Part of a small language model's weights: 21 layers.
MLP neurons of a small language model. Each row is named by its layer, matrix (gate and up: input weights; down: output weights) and neuron, and shows model dimensions 320-447. Each number is 50 + 12 x the weight over its row's rms, rounded and kept within 0 to 99. A neuron's up and down rows have the sign that makes its largest values positive.
After each neuron's rows, "fires in" lists the words (lower case) most often at its 100 highest values on Wikipedia text that the model never trained on; "fires before" lists the tokens most often just after its 100 highest values on Wikipedia text that the model never trained on.

L2.gate49:63 56 71 38 74 67 56 34 51 29 66 38 75 23 43 45 42 42 56 53 45 59 44 67 66 51 34 39 64 53 60 57 44 43 48 49 65 55 63 47 42 53 67 53 49 68 66 57 48 35 66 46 69 51 36 75 50 55 44 43 36 54 59 54 53 50 65 46 61 45 75 55 38 21 48 39 48 49 42 55 53 52 35 45 30 25 54 40 61 21 48 40 37 56 62 46 56 29 56 58 47 55 71 49 53 37 40 53 62 50 85 58 41 68 42 23 52 57 62 41 55 45 72 68 63 33 47 55
L2.up49:48 54 52 52 59 23 45 48 57 53 53 43 57 45 29 53 31 56 42 54 54 54 48 43 56 53 47 61 57 51 61 69 42 47 42 36 52 38 50 62 34 64 58 44 48 32 48 54 59 64 48 55 53 49 41 44 51 52 36 42 27 48 46 59 71 52 62 49 52 55 62 44 56 37 48 29 42 36 18 53 33 60 79 57 34 55 49 49 71 74 46 44 64 41 59 66 29 54 36 49 41 42 64 35 39 39 54 38 78 32 51 37 43 38 50 35 69 51 62 26 40 44 61 50 51 40 40 51
L2.down49:38 58 58 36 69 61 46 68 60 44 65 45 26 34 49 47 56 50 31 65 64 52 39 54 79 50 32 72 53 40 58 55 73 38 55 57 50 33 36 38 61 56 71 57 39 58 36 47 48 58 48 52 64 57 64 42 43 44 37 58 38 55 54 55 60 57 57 41 51 43 62 58 54 58 45 42 46 57 24 61 56 72 54 54 34 56 55 43 46 66 74 44 64 56 53 56 32 53 43 50 38 40 58 51 59 49 58 68 33 50 26 33 45 35 29 61 43 63 69 38 50 51 48 53 49 37 55 56
fires in: "women", "men", "female", "male"
fires before: "'", ".", " householder"

L3.gate158:60 43 60 47 51 44 36 30 64 47 33 50 47 59 57 70 34 46 45 47 46 47 58 44 59 49 68 52 70 74 36 53 42 64 75 53 67 65 52 48 33 45 30 53 37 42 62 49 50 44 51 43 43 59 64 72 29 62 59 34 28 47 42 65 54 50 63 63 30 58 55 51 39 37 53 70 44 61 40 73 66 36 45 49 53 56 42 48 38 41 55 67 57 60 71 60 74 69 41 38 57 42 52 43 52 70 55 27 63 34 55 61 37 60 61 38 39 51 43 55 62 45 74 31 48 64 26 43
L3.up158:67 38 43 48 51 55 40 44 77 69 37 32 68 70 55 55 49 47 47 52 60 52 53 53 59 47 39 56 48 43 40 43 52 48 42 61 38 67 48 43 65 32 41 70 60 45 44 40 42 40 61 49 74 62 53 87 46 41 42 41 41 50 25 59 53 53 55 40 39 61 34 66 63 42 44 29 44 68 56 81 51 52 65 60 66 43 46 54 36 51 56 41 58 39 61 50 51 70 56 61 46 50 67 34 33 58 53 61 60 47 47 43 32 49 44 56 41 45 35 42 50 57 56 49 27 45 28 45
L3.down158:64 48 49 51 32 50 40 45 57 56 37 69 60 57 64 64 49 30 35 52 53 46 47 35 54 41 52 64 36 26 35 23 41 52 67 43 26 52 47 27 64 58 50 49 46 39 30 31 53 41 48 73 78 34 66 32 60 45 56 40 34 70 45 60 45 56 53 29 49 45 57 67 45 31 36 42 60 46 29 61 74 59 47 47 65 47 46 53 52 46 58 49 27 41 40 48 27 61 41 53 34 43 48 51 62 29 35 45 65 68 67 53 63 39 47 62 30 34 47 68 53 25 45 63 72 49 50 46
fires in: "of", "bhosle"
fires before: " the", " of", " a", " his", "le"

L12.gate181:52 47 38 51 52 47 45 55 58 46 55 62 44 47 29 58 58 58 40 55 44 45 46 49 48 41 41 49 55 67 55 41 69 53 50 50 50 45 40 49 59 46 50 58 48 69 53 44 62 56 45 29 57 64 44 49 49 49 53 46 49 48 60 55 67 59 61 58 57 39 35 48 59 60 55 57 51 48 39 42 35 38 26 53 32 40 75 58 27 41 45 50 50 42 38 53 57 68 39 69 11 50 48 48 30 49 33 37 57 49 62 60 58 78 34 23 50 68 62 42 46 44 46 75 11 52 48 33
L12.up181:46 55 53 36 51 56 57 35 57 31 68 50 63 29 31 46 56 51 61 73 53 47 49 53 60 47 28 60 65 55 61 54 63 51 28 36 41 52 42 44 49 60 46 69 32 76 78 48 46 53 69 69 44 53 39 53 53 48 42 50 37 49 52 66 51 50 48 57 63 61 47 40 61 38 29 56 46 73 52 34 49 32 39 54 44 47 49 54 55 57 40 43 42 62 59 59 34 47 38 57 61 55 69 37 56 62 54 49 36 61 48 50 38 27 46 53 52 42 62 37 48 42 73 55 51 66 53 39
L12.down181:25 44 33 56 56 41 51 61 64 44 40 62 33 56 70 70 27 51 44 72 76 27 57 40 54 36 63 44 42 42 80 27 44 73 43 34 74 61 40 53 50 50 54 41 66 49 42 63 23 24 70 25 51 48 46 65 67 45 54 40 50 52 57 52 44 60 59 39 41 43 61 60 51 47 58 57 56 40 50 49 47 76 51 43 65 59 40 63 43 71 63 55 37 55 48 26 56 59 39 46 57 27 62 41 51 32 53 38 64 43 59 46 55 53 45 46 39 63 63 74 45 58 69 58 55 41 54 46
fires in: "men", "women", "you"
fires before: "'"

L7.gate276:46 66 48 54 42 46 67 46 61 41 66 51 32 64 47 33 42 57 37 47 56 65 51 45 43 49 55 29 22 43 42 39 34 32 47 41 67 38 53 36 55 59 32 57 48 67 53 48 43 52 70 63 46 43 43 42 36 39 44 26 53 75 43 57 56 32 62 51 33 39 33 48 38 57 46 37 36 43 55 62 53 57 51 47 58 37 43 35 53 66 53 64 80 21 51 38 38 63 34 52 46 43 64 35 42 46 32 42 50 37 35 49 44 47 53 42 52 62 75 39 50 53 44 64 35 46 69 49
L7.up276:53 62 37 46 39 31 60 56 46 50 36 51 29 45 45 40 46 51 51 38 56 55 42 41 48 63 65 29 48 51 47 47 37 47 36 45 63 39 35 59 46 53 56 53 49 57 53 51 50 66 42 52 34 65 41 54 40 48 74 51 40 50 32 49 61 43 68 48 52 58 42 53 40 47 46 45 50 46 45 49 51 51 45 33 46 54 57 38 86 34 58 47 80 45 60 41 71 56 51 67 47 41 45 49 44 51 55 34 45 53 58 49 59 42 45 40 63 32 66 63 74 46 61 51 59 37 24 35
L7.down276:49 62 49 62 38 42 30 54 26 47 66 43 23 56 49 50 25 36 41 20 58 18 39 64 64 42 77 38 63 65 43 54 60 53 64 42 45 50 53 62 44 57 65 58 42 40 46 52 61 66 60 71 37 31 68 54 43 42 40 30 58 44 47 30 45 62 71 43 54 60 30 44 45 36 54 49 38 55 36 41 40 60 57 37 44 47 72 14 66 56 66 46 75 47 57 46 62 33 40 51 51 47 48 47 29 23 68 46 57 36 51 58 42 27 43 51 63 57 71 49 63 68 53 50 53 48 30 41
fires in: "died", "located", "born", "based", "buried"
fires before: " in", " on", " at", " of"

L14.gate20:30 80 51 43 35 31 41 54 41 70 55 38 42 29 51 70 33 44 42 61 32 51 38 20 48 39 61 29 44 60 39 28 44 63 40 28 52 60 57 72 49 45 49 57 67 52 46 60 41 30 65 24 50 47 43 57 57 73 55 62 71 58 58 38 53 40 59 59 69 48 58 54 40 52 40 61 50 27 53 42 33 48 51 55 50 48 33 37 37 48 61 43 60 32 35 44 53 39 46 54 54 48 66 45 43 44 48 29 64 53 37 27 34 29 40 33 72 69 46 60 62 35 60 37 51 48 32 44
L14.up20:47 57 41 36 48 65 40 64 40 62 43 31 49 54 54 22 69 49 26 67 54 53 56 52 38 54 33 63 69 60 44 55 45 69 52 54 56 66 48 28 51 54 60 32 50 46 43 58 56 18 54 32 55 37 32 71 43 51 47 34 41 37 32 45 52 43 38 42 49 49 88 30 52 46 52 67 69 70 49 44 50 54 48 31 56 31 59 57 54 35 43 41 49 54 47 46 54 63 44 42 47 87 39 42 43 45 62 45 56 62 61 57 39 54 38 56 59 46 64 32 68 61 44 54 36 48 45 59
L14.down20:32 58 37 55 44 56 80 60 56 47 40 52 36 38 66 29 60 54 41 60 65 48 52 45 52 23 71 49 29 38 44 29 66 65 48 43 54 52 48 41 55 33 59 37 47 54 24 56 51 31 43 58 47 33 37 58 39 40 61 48 45 56 31 30 55 48 47 46 46 52 71 35 44 34 67 36 61 71 65 51 40 50 52 67 67 53 35 57 69 47 52 42 75 45 50 33 38 32 50 41 57 55 58 59 50 53 57 61 72 56 51 60 45 36 54 50 63 20 44 46 60 37 70 45 53 56 39 73
fires in: "to", "would", "could", "may", "can", "not"
fires before: " be", " have", " not"

L10.gate518:54 59 62 51 71 37 38 47 84 44 38 24 40 58 60 49 68 68 62 73 70 26 68 77 52 45 52 52 45 43 64 76 58 58 50 60 50 53 39 49 68 31 53 48 68 39 65 51 54 53 58 58 65 27 48 38 54 38 64 41 38 35 63 55 49 53 36 52 70 61 53 65 62 41 64 67 57 43 68 70 32 54 62 55 57 35 46 71 55 35 55 74 37 62 66 47 47 49 49 46 33 43 56 41 53 45 47 44 58 58 45 44 45 39 52 56 54 49 54 33 42 16 45 41 41 33 33 51
L10.up518:37 58 57 33 56 76 54 33 57 52 48 54 45 61 60 72 75 63 33 60 42 42 56 36 47 54 47 44 34 60 50 51 61 50 65 48 52 70 56 45 38 48 37 51 46 62 43 41 47 46 55 57 43 37 52 42 79 67 66 53 34 63 34 55 46 61 41 44 58 61 39 61 63 64 51 68 48 48 68 56 32 48 53 47 76 59 49 45 29 28 37 50 39 58 44 54 58 64 77 55 49 58 33 41 53 59 47 37 44 57 52 39 61 57 49 55 35 58 62 43 40 49 51 67 59 35 60 69
L10.down518:49 45 54 46 28 43 38 31 54 47 60 28 60 65 42 62 94 83 45 37 57 63 60 41 44 33 58 69 51 34 62 54 58 48 56 48 51 39 46 41 44 55 42 63 40 32 51 63 29 32 34 57 53 65 46 42 55 70 63 72 61 56 76 56 72 58 47 32 47 50 38 42 51 59 55 83 51 43 41 47 57 49 59 43 42 47 63 67 64 49 61 50 39 39 50 34 72 50 35 57 35 60 52 58 62 33 63 58 62 51 39 46 50 55 44 46 51 65 42 48 46 40 47 54 64 57 72 48
fires in: "of", "for", "among"
fires before: " the", " which", " a", " these", " their"

L4.gate472:50 79 50 53 20 39 45 64 46 53 82 63 41 51 48 58 53 66 78 65 42 45 52 41 38 36 41 36 52 20 26 45 46 19 33 45 74 58 34 57 45 49 60 63 21 57 46 57 38 63 37 71 52 39 47 39 40 51 54 33 73 63 57 55 37 51 62 54 66 53 54 51 67 52 54 50 54 52 34 52 49 51 42 49 75 42 18 44 58 50 57 39 45 48 36 36 44 32 60 54 35 29 33 53 49 48 55 42 41 49 39 24 60 39 38 71 53 36 56 47 37 62 52 51 55 52 42 39
L4.up472:55 41 66 42 45 21 46 63 46 40 65 56 10 61 54 47 49 45 53 45 46 54 47 52 63 73 64 46 46 25 51 42 43 41 66 64 49 41 43 56 53 34 81 44 40 56 46 51 33 44 50 84 51 40 55 33 50 52 66 60 47 67 42 49 43 47 58 44 58 49 51 30 61 41 34 39 40 57 59 40 43 67 55 59 63 68 27 39 39 55 66 61 69 56 61 34 46 58 55 52 50 42 56 58 58 52 67 59 49 40 50 65 63 52 50 25 31 68 53 52 43 56 38 54 67 48 44 45
L4.down472:43 75 22 37 69 52 46 35 36 58 49 39 37 42 39 28 39 62 69 30 31 58 52 73 51 66 56 39 59 45 55 50 43 51 61 58 43 50 56 57 42 52 63 48 22 32 61 51 34 63 45 45 50 58 31 34 47 41 57 51 57 34 78 53 32 56 49 61 54 53 45 60 36 29 58 42 56 30 76 52 35 64 45 42 69 48 46 48 77 51 38 58 53 44 48 51 48 37 40 45 53 52 49 61 47 50 39 51 57 21 56 59 61 58 60 34 72 50 46 43 61 42 47 43 35 54 49 62
fires in: "born", "while", "based", "located"
fires before: " in", " on", " to", " by"

L3.gate295:42 37 42 48 57 48 71 55 35 39 57 40 67 32 32 66 59 36 36 38 62 46 57 54 59 43 61 72 47 71 60 28 46 35 49 45 36 43 44 45 55 35 58 50 64 72 66 50 69 56 66 49 58 48 52 54 62 52 29 63 63 72 46 49 63 57 62 60 37 28 47 29 30 41 27 57 45 31 56 76 28 49 57 41 49 42 55 52 70 56 70 55 54 34 72 52 64 36 32 72 71 48 64 60 63 64 44 47 55 53 44 46 49 56 49 65 65 61 46 45 36 58 65 39 46 62 52 33
L3.up295:54 36 56 71 47 68 65 65 49 52 54 80 44 55 44 45 49 52 72 44 54 58 62 62 65 42 62 52 42 42 39 37 54 60 61 62 23 60 54 69 57 56 62 53 61 40 52 51 31 50 45 59 50 31 48 33 58 54 57 62 56 43 39 67 53 44 60 39 54 37 31 59 61 49 40 48 38 61 66 74 32 50 55 58 47 48 50 25 62 49 56 43 40 52 53 52 70 67 41 47 45 43 67 48 44 50 62 27 51 37 55 73 57 38 58 39 49 45 46 49 37 52 43 61 31 47 30 63
L3.down295:41 48 66 67 76 32 58 71 58 40 47 67 40 34 63 29 44 41 73 53 53 49 47 41 65 51 57 54 46 39 37 73 54 32 41 65 38 54 23 35 62 69 49 41 53 31 72 60 51 46 58 52 58 90 50 40 49 60 45 52 44 62 44 66 55 61 55 61 49 22 31 24 83 35 37 62 32 46 66 74 34 45 59 51 53 66 56 65 59 54 43 58 45 42 47 49 52 60 67 50 38 52 52 52 56 69 72 64 47 27 59 39 58 74 44 50 61 38 40 39 48 36 56 53 55 65 38 56
fires in: "due", "according", "based", "next", "author"
fires before: " to", " |", " on", ":"

L10.gate199:38 46 73 64 40 38 69 50 44 48 67 60 24 47 52 26 33 45 52 51 68 39 62 47 34 37 64 43 39 41 59 25 64 29 64 58 46 35 40 47 28 34 51 70 55 43 59 47 56 53 50 61 63 51 68 44 37 60 54 55 55 64 41 22 61 47 42 45 51 77 58 33 49 52 31 31 49 52 53 61 64 60 49 48 62 32 55 60 43 39 61 51 42 55 46 48 35 69 56 59 56 60 47 41 42 48 56 66 68 34 54 67 52 46 40 37 49 65 42 64 54 47 65 44 53 62 37 47
L10.up199:45 57 61 35 33 61 40 64 62 38 48 40 33 65 55 47 49 57 50 40 39 70 43 39 39 53 46 54 63 50 41 39 38 58 57 50 51 70 38 43 35 53 61 58 71 41 38 56 52 45 48 51 39 49 47 48 72 51 64 39 72 50 43 43 35 49 45 58 56 45 63 54 44 43 68 54 59 38 31 49 75 46 72 48 64 36 61 77 77 46 50 55 49 51 53 47 67 39 38 56 55 50 69 41 68 60 39 51 21 39 44 52 66 48 58 61 63 53 59 52 40 51 55 64 75 48 62 64
L10.down199:65 42 31 45 50 43 44 42 45 31 47 37 42 75 63 47 56 39 60 56 55 35 99 20 52 49 59 66 54 45 52 50 50 55 58 40 45 36 38 41 59 73 67 77 48 56 42 44 60 62 41 45 63 44 58 80 43 42 54 46 60 50 61 48 41 43 46 45 58 45 66 31 33 26 49 56 41 38 49 24 76 39 56 41 45 45 82 43 58 43 47 55 45 32 61 70 55 53 41 45 37 53 45 43 69 45 51 37 61 66 49 38 67 65 86 48 69 40 61 66 56 46 56 43 62 46 41 58
fires in: "during", "in", "of", "the"
fires before: " the", " World", " a"

L2.gate355:43 47 39 91 36 45 55 60 33 43 57 42 26 49 40 44 53 54 53 69 36 63 73 66 50 74 47 60 52 47 55 43 30 60 37 61 53 51 58 83 36 50 49 49 70 86 61 70 47 52 29 33 40 42 37 76 71 70 44 47 39 43 44 49 46 30 67 47 51 65 23 35 63 66 64 51 29 46 44 44 44 60 34 61 33 45 54 71 61 51 44 55 35 46 64 47 38 31 42 53 37 45 50 20 72 47 62 52 24 69 38 60 50 61 58 59 67 26 43 53 36 62 62 41 49 41 46 46
L2.up355:62 60 60 54 34 47 35 49 59 57 42 55 44 47 46 43 45 64 49 67 52 47 51 44 35 50 47 61 46 26 46 66 53 55 30 59 76 42 80 58 39 43 59 31 81 55 65 45 43 43 72 30 47 50 40 49 61 71 61 37 40 46 37 43 57 45 34 72 54 42 54 59 59 56 57 58 46 35 59 63 51 63 66 54 75 27 46 58 54 55 43 53 44 44 62 69 51 41 39 38 70 50 44 40 68 57 81 49 47 65 56 41 47 70 36 58 49 52 59 52 39 61 58 67 72 62 22 61
L2.down355:40 38 57 41 49 33 67 61 35 63 41 38 49 67 42 54 62 48 50 43 63 39 57 64 52 61 63 39 33 58 48 39 44 46 45 45 49 33 77 44 41 64 71 43 54 54 71 36 54 43 55 35 57 81 56 47 59 66 50 71 62 39 55 56 46 39 59 50 49 51 42 55 53 61 37 44 65 44 51 74 36 61 52 37 45 44 37 59 81 57 55 52 40 48 24 45 70 21 45 47 53 52 49 56 54 40 44 53 54 61 49 25 53 42 51 40 59 55 66 56 57 75 47 56 52 34 25 44
fires in: "part", "lead", "left", "of", "led", "assiniboine"
fires before: " of", " the", " vocals", " by", " to", "ini"

L14.gate13:50 52 51 50 45 61 45 63 53 36 41 45 29 34 51 63 41 47 41 42 51 27 64 25 62 46 53 53 68 32 76 39 31 38 41 32 47 43 61 61 49 43 72 53 55 49 47 40 23 49 61 44 57 62 73 48 62 48 42 41 49 76 54 42 47 42 51 57 60 46 33 67 47 52 49 53 43 53 46 48 53 52 47 44 59 47 49 43 44 54 62 41 32 35 47 32 66 38 68 47 59 35 41 60 39 54 45 48 72 50 38 59 78 55 40 39 44 61 45 48 53 63 55 40 41 63 59 41
L14.up13:52 53 47 42 60 50 28 44 43 73 20 47 70 50 47 66 58 58 44 54 51 31 55 62 67 49 33 53 74 56 33 69 24 32 41 08 45 50 46 42 44 46 50 58 43 36 36 54 39 31 53 30 59 44 50 64 50 65 49 67 54 46 44 65 57 55 65 54 46 50 31 34 60 54 63 57 67 55 53 48 41 61 57 57 46 35 55 60 64 55 61 49 53 56 54 44 48 64 57 48 33 50 29 33 63 69 57 44 43 61 73 32 46 34 40 58 59 69 55 38 55 51 33 39 52 36 44 53
L14.down13:62 60 46 39 62 62 58 50 61 57 54 37 45 62 53 44 68 59 41 60 56 57 49 23 27 58 57 55 45 44 60 50 46 53 45 27 40 61 52 54 40 54 54 54 07 46 49 54 43 63 51 48 32 54 61 54 39 61 68 53 48 55 65 49 47 43 53 66 40 51 53 69 49 41 40 62 49 53 69 57 38 51 45 74 60 63 50 57 50 72 58 49 40 50 79 30 41 45 39 58 25 45 52 37 44 58 40 44 50 64 40 53 39 50 66 36 55 52 54 57 42 23 71 40 30 55 60 41
fires in: "to", "of", "for", "the", "in", "by"
fires before: " the"

L6.gate151:43 62 70 75 41 61 58 64 38 42 35 39 49 69 51 48 43 63 36 63 49 66 22 67 52 43 48 59 64 51 62 44 58 48 52 46 61 53 40 62 60 35 60 40 38 56 66 56 56 57 72 51 44 30 55 69 48 71 47 30 49 44 62 42 46 69 66 55 49 58 42 57 37 44 47 70 43 40 53 61 40 78 52 47 47 51 52 62 52 49 43 53 54 37 58 63 50 40 40 44 58 40 24 71 46 33 62 49 49 38 58 60 59 52 45 52 48 82 46 48 36 48 54 47 41 57 55 19
L6.up151:57 64 54 63 47 59 51 42 47 61 41 69 49 47 57 66 46 42 31 63 52 48 54 58 47 54 56 45 91 43 38 82 40 56 32 27 23 53 42 51 36 66 69 26 38 55 36 61 78 49 46 65 52 39 59 54 64 60 56 41 49 51 40 41 23 43 34 49 40 38 67 50 43 38 58 51 49 45 66 51 36 53 41 58 67 20 61 74 57 45 39 58 59 51 60 66 60 45 72 56 36 44 33 55 50 75 51 54 50 49 64 53 55 72 42 52 47 58 37 50 58 45 47 81 31 61 60 52
L6.down151:47 51 54 23 44 46 32 51 61 48 43 64 31 68 61 31 80 66 55 70 59 54 48 66 46 55 36 59 62 49 55 39 48 45 30 54 26 69 57 43 38 37 56 42 39 39 58 41 50 40 33 75 56 29 55 71 56 46 47 59 47 65 57 49 32 50 21 28 56 33 54 51 62 36 17 36 55 61 37 59 49 37 47 46 40 48 60 55 53 35 50 57 53 54 34 28 48 45 54 56 32 54 42 63 47 64 68 43 32 41 57 37 81 63 53 53 24 59 32 72 42 65 40 61 53 60 56 47
fires in: "of", "for", "in", "on"
fires before: " the", " a", " "

L15.gate13:61 46 61 59 50 54 49 40 53 53 52 45 31 57 31 71 43 51 49 25 47 48 37 52 64 30 50 47 48 51 37 55 25 28 40 52 41 55 41 33 53 57 48 67 41 41 43 22 56 56 58 45 52 47 59 38 48 37 69 49 39 41 39 57 69 61 39 67 44 75 58 78 46 47 56 40 56 73 39 56 54 48 61 73 45 55 40 49 57 53 54 30 62 55 49 52 40 68 45 47 54 51 49 46 35 49 54 34 50 48 52 35 60 39 20 24 67 59 62 41 52 53 65 75 45 49 67 28
L15.up13:68 39 74 54 54 42 53 38 40 42 51 44 50 72 18 50 43 36 43 65 57 46 63 48 57 41 35 48 67 38 38 40 54 46 52 53 60 34 46 47 57 65 57 56 28 73 60 42 69 44 54 40 35 65 68 48 49 48 48 58 45 43 48 46 64 66 68 42 33 59 37 61 64 27 50 51 44 73 48 50 60 58 60 52 48 51 60 78 57 63 41 42 57 65 46 62 58 55 42 39 51 64 41 67 51 57 65 76 47 67 59 58 53 60 54 66 55 65 45 40 62 36 63 51 41 57 54 62
L15.down13:60 60 47 75 42 58 43 65 68 33 41 37 63 61 51 47 59 55 46 54 64 52 52 41 59 42 57 52 68 35 67 54 72 48 75 61 51 25 44 37 64 56 51 34 47 38 35 42 46 44 48 39 84 31 62 42 56 40 54 56 55 47 33 53 53 43 40 51 44 54 58 50 59 39 75 41 69 51 48 45 50 63 32 41 68 39 56 40 27 46 66 35 51 36 52 60 43 46 43 57 54 52 22 41 52 41 34 80 41 50 64 56 45 37 48 35 41 58 42 59 45 39 51 51 54 62 45 34
fires in: "women", "men", "people", "children", "peoples"
fires before: "'", " League"

L10.gate356:46 48 33 47 58 39 38 49 63 45 68 57 56 57 43 65 42 68 52 62 48 67 64 70 58 45 33 50 48 35 52 66 32 47 42 54 57 47 31 38 65 67 40 58 69 46 43 56 51 46 57 49 40 45 45 37 55 41 53 55 47 47 22 40 54 39 68 42 53 50 67 37 63 51 42 50 44 65 27 45 62 36 62 47 29 40 52 63 43 47 37 43 46 48 27 59 70 61 68 43 42 37 46 59 59 63 52 41 40 43 49 47 42 41 60 79 67 54 41 50 63 41 56 58 58 55 37 46
L10.up356:48 71 39 44 35 58 45 42 60 53 49 48 54 59 57 62 64 72 38 60 30 47 46 52 46 41 67 42 44 31 51 43 43 45 54 64 44 71 17 56 34 51 41 65 58 63 58 68 50 52 70 58 46 76 43 44 39 58 73 57 44 36 47 46 34 22 50 61 58 62 61 60 57 46 51 61 34 57 45 37 33 31 49 22 42 26 40 63 57 38 39 47 40 07 41 62 40 58 65 53 38 43 62 62 71 53 58 66 45 26 50 46 32 40 38 34 56 55 52 55 55 62 48 47 51 46 53 57
L10.down356:50 47 23 36 41 34 70 47 70 54 48 43 73 42 59 59 54 63 37 75 38 34 46 51 55 50 59 46 46 53 60 41 54 47 40 35 52 48 34 45 76 59 55 70 67 52 57 46 50 12 58 53 55 45 38 68 36 47 44 56 31 53 68 15 60 24 60 47 58 43 89 25 48 57 52 50 61 59 37 51 60 59 52 34 63 41 38 67 24 56 46 48 47 53 39 67 60 70 32 60 50 22 74 61 63 35 44 60 64 41 45 46 32 47 39 46 60 52 42 43 63 59 48 56 59 46 60 57
fires in: "can", "would", "may", "could", "will"
fires before: " be", "'", " have", " also"

L5.gate328:49 51 66 28 61 42 47 51 55 64 38 44 52 56 42 45 35 59 54 46 45 59 42 46 20 61 49 47 57 45 38 63 50 64 32 60 44 56 58 49 42 61 58 57 34 46 59 40 64 40 54 55 60 48 54 43 43 61 56 45 27 59 37 45 71 58 55 43 35 51 58 22 46 60 42 54 39 48 61 57 40 45 58 60 58 41 41 46 70 45 37 53 56 63 72 54 43 49 32 43 58 40 48 36 66 40 46 45 44 45 65 34 69 34 68 52 62 45 55 47 56 58 59 73 49 68 55 37
L5.up328:59 71 48 32 53 54 39 43 65 45 60 41 72 46 26 35 43 29 43 54 54 46 51 45 54 67 70 41 26 56 54 41 51 44 59 64 66 68 54 56 53 50 36 38 45 50 38 47 62 49 59 61 50 64 74 65 59 48 41 34 57 50 60 67 57 49 61 57 53 36 59 46 47 72 31 37 49 46 47 63 83 74 51 95 52 46 44 45 73 53 41 55 47 43 59 44 56 65 62 44 66 60 41 41 45 62 50 40 67 57 51 10 55 42 67 58 44 34 51 57 60 44 34 38 65 38 53 51
L5.down328:48 67 61 44 41 50 43 42 62 51 50 59 51 54 50 46 42 41 60 60 53 45 50 61 29 36 76 38 60 58 47 48 28 48 36 55 12 60 38 50 42 74 45 62 48 57 49 34 58 50 57 43 56 53 51 43 73 72 36 27 34 45 42 43 37 51 47 55 62 55 83 67 58 64 40 55 59 49 36 62 56 49 46 56 58 28 31 52 70 51 44 62 68 44 53 55 51 54 47 60 45 29 54 62 56 69 39 56 50 41 39 23 51 32 39 67 52 45 65 55 54 53 62 64 45 36 46 58
fires in: "part", "most", "number", "consisting", "some"
fires before: " of"

L4.gate516:47 47 69 54 33 57 46 63 55 68 33 53 43 42 62 36 40 57 30 38 54 27 32 51 62 58 39 39 63 47 60 24 38 66 30 30 57 79 48 19 61 77 43 51 41 53 39 64 48 38 38 56 66 23 41 56 38 49 68 41 51 50 41 14 53 39 41 53 54 52 45 51 41 44 55 40 36 43 58 52 40 47 44 50 35 72 38 34 27 45 36 33 38 55 42 38 37 63 53 57 55 34 44 52 48 44 52 63 43 36 45 65 40 37 66 54 42 63 51 75 54 38 48 37 40 54 42 40
L4.up516:66 41 61 55 22 34 46 38 54 58 50 48 42 67 46 50 43 49 42 37 34 68 76 55 31 46 47 58 53 55 50 38 44 33 53 44 60 68 42 56 55 56 38 65 56 53 49 71 41 56 55 60 68 56 60 29 37 51 43 32 47 47 48 43 51 58 57 60 59 72 58 46 27 60 44 43 37 47 69 76 57 59 60 59 72 43 49 35 46 63 53 42 44 48 56 45 36 77 60 44 51 47 54 38 47 46 62 47 40 65 56 44 27 36 56 57 57 61 39 52 52 58 46 67 41 53 56 59
L4.down516:36 48 50 57 36 31 20 41 44 66 84 36 51 44 61 58 39 39 27 28 54 49 76 37 38 30 49 55 45 37 58 57 43 39 52 32 72 62 45 51 50 45 55 58 36 51 53 66 68 62 45 48 51 67 59 44 45 53 56 48 57 52 50 61 50 57 47 38 51 31 51 69 53 51 39 51 59 59 27 46 51 45 23 56 62 53 55 44 53 38 36 48 65 67 53 35 60 53 63 53 49 42 37 44 32 57 50 40 50 41 62 60 72 37 52 55 46 79 45 38 52 37 23 67 69 31 56 41
fires in: "of", "in", "on", "from"
fires before: " the", " his", " their"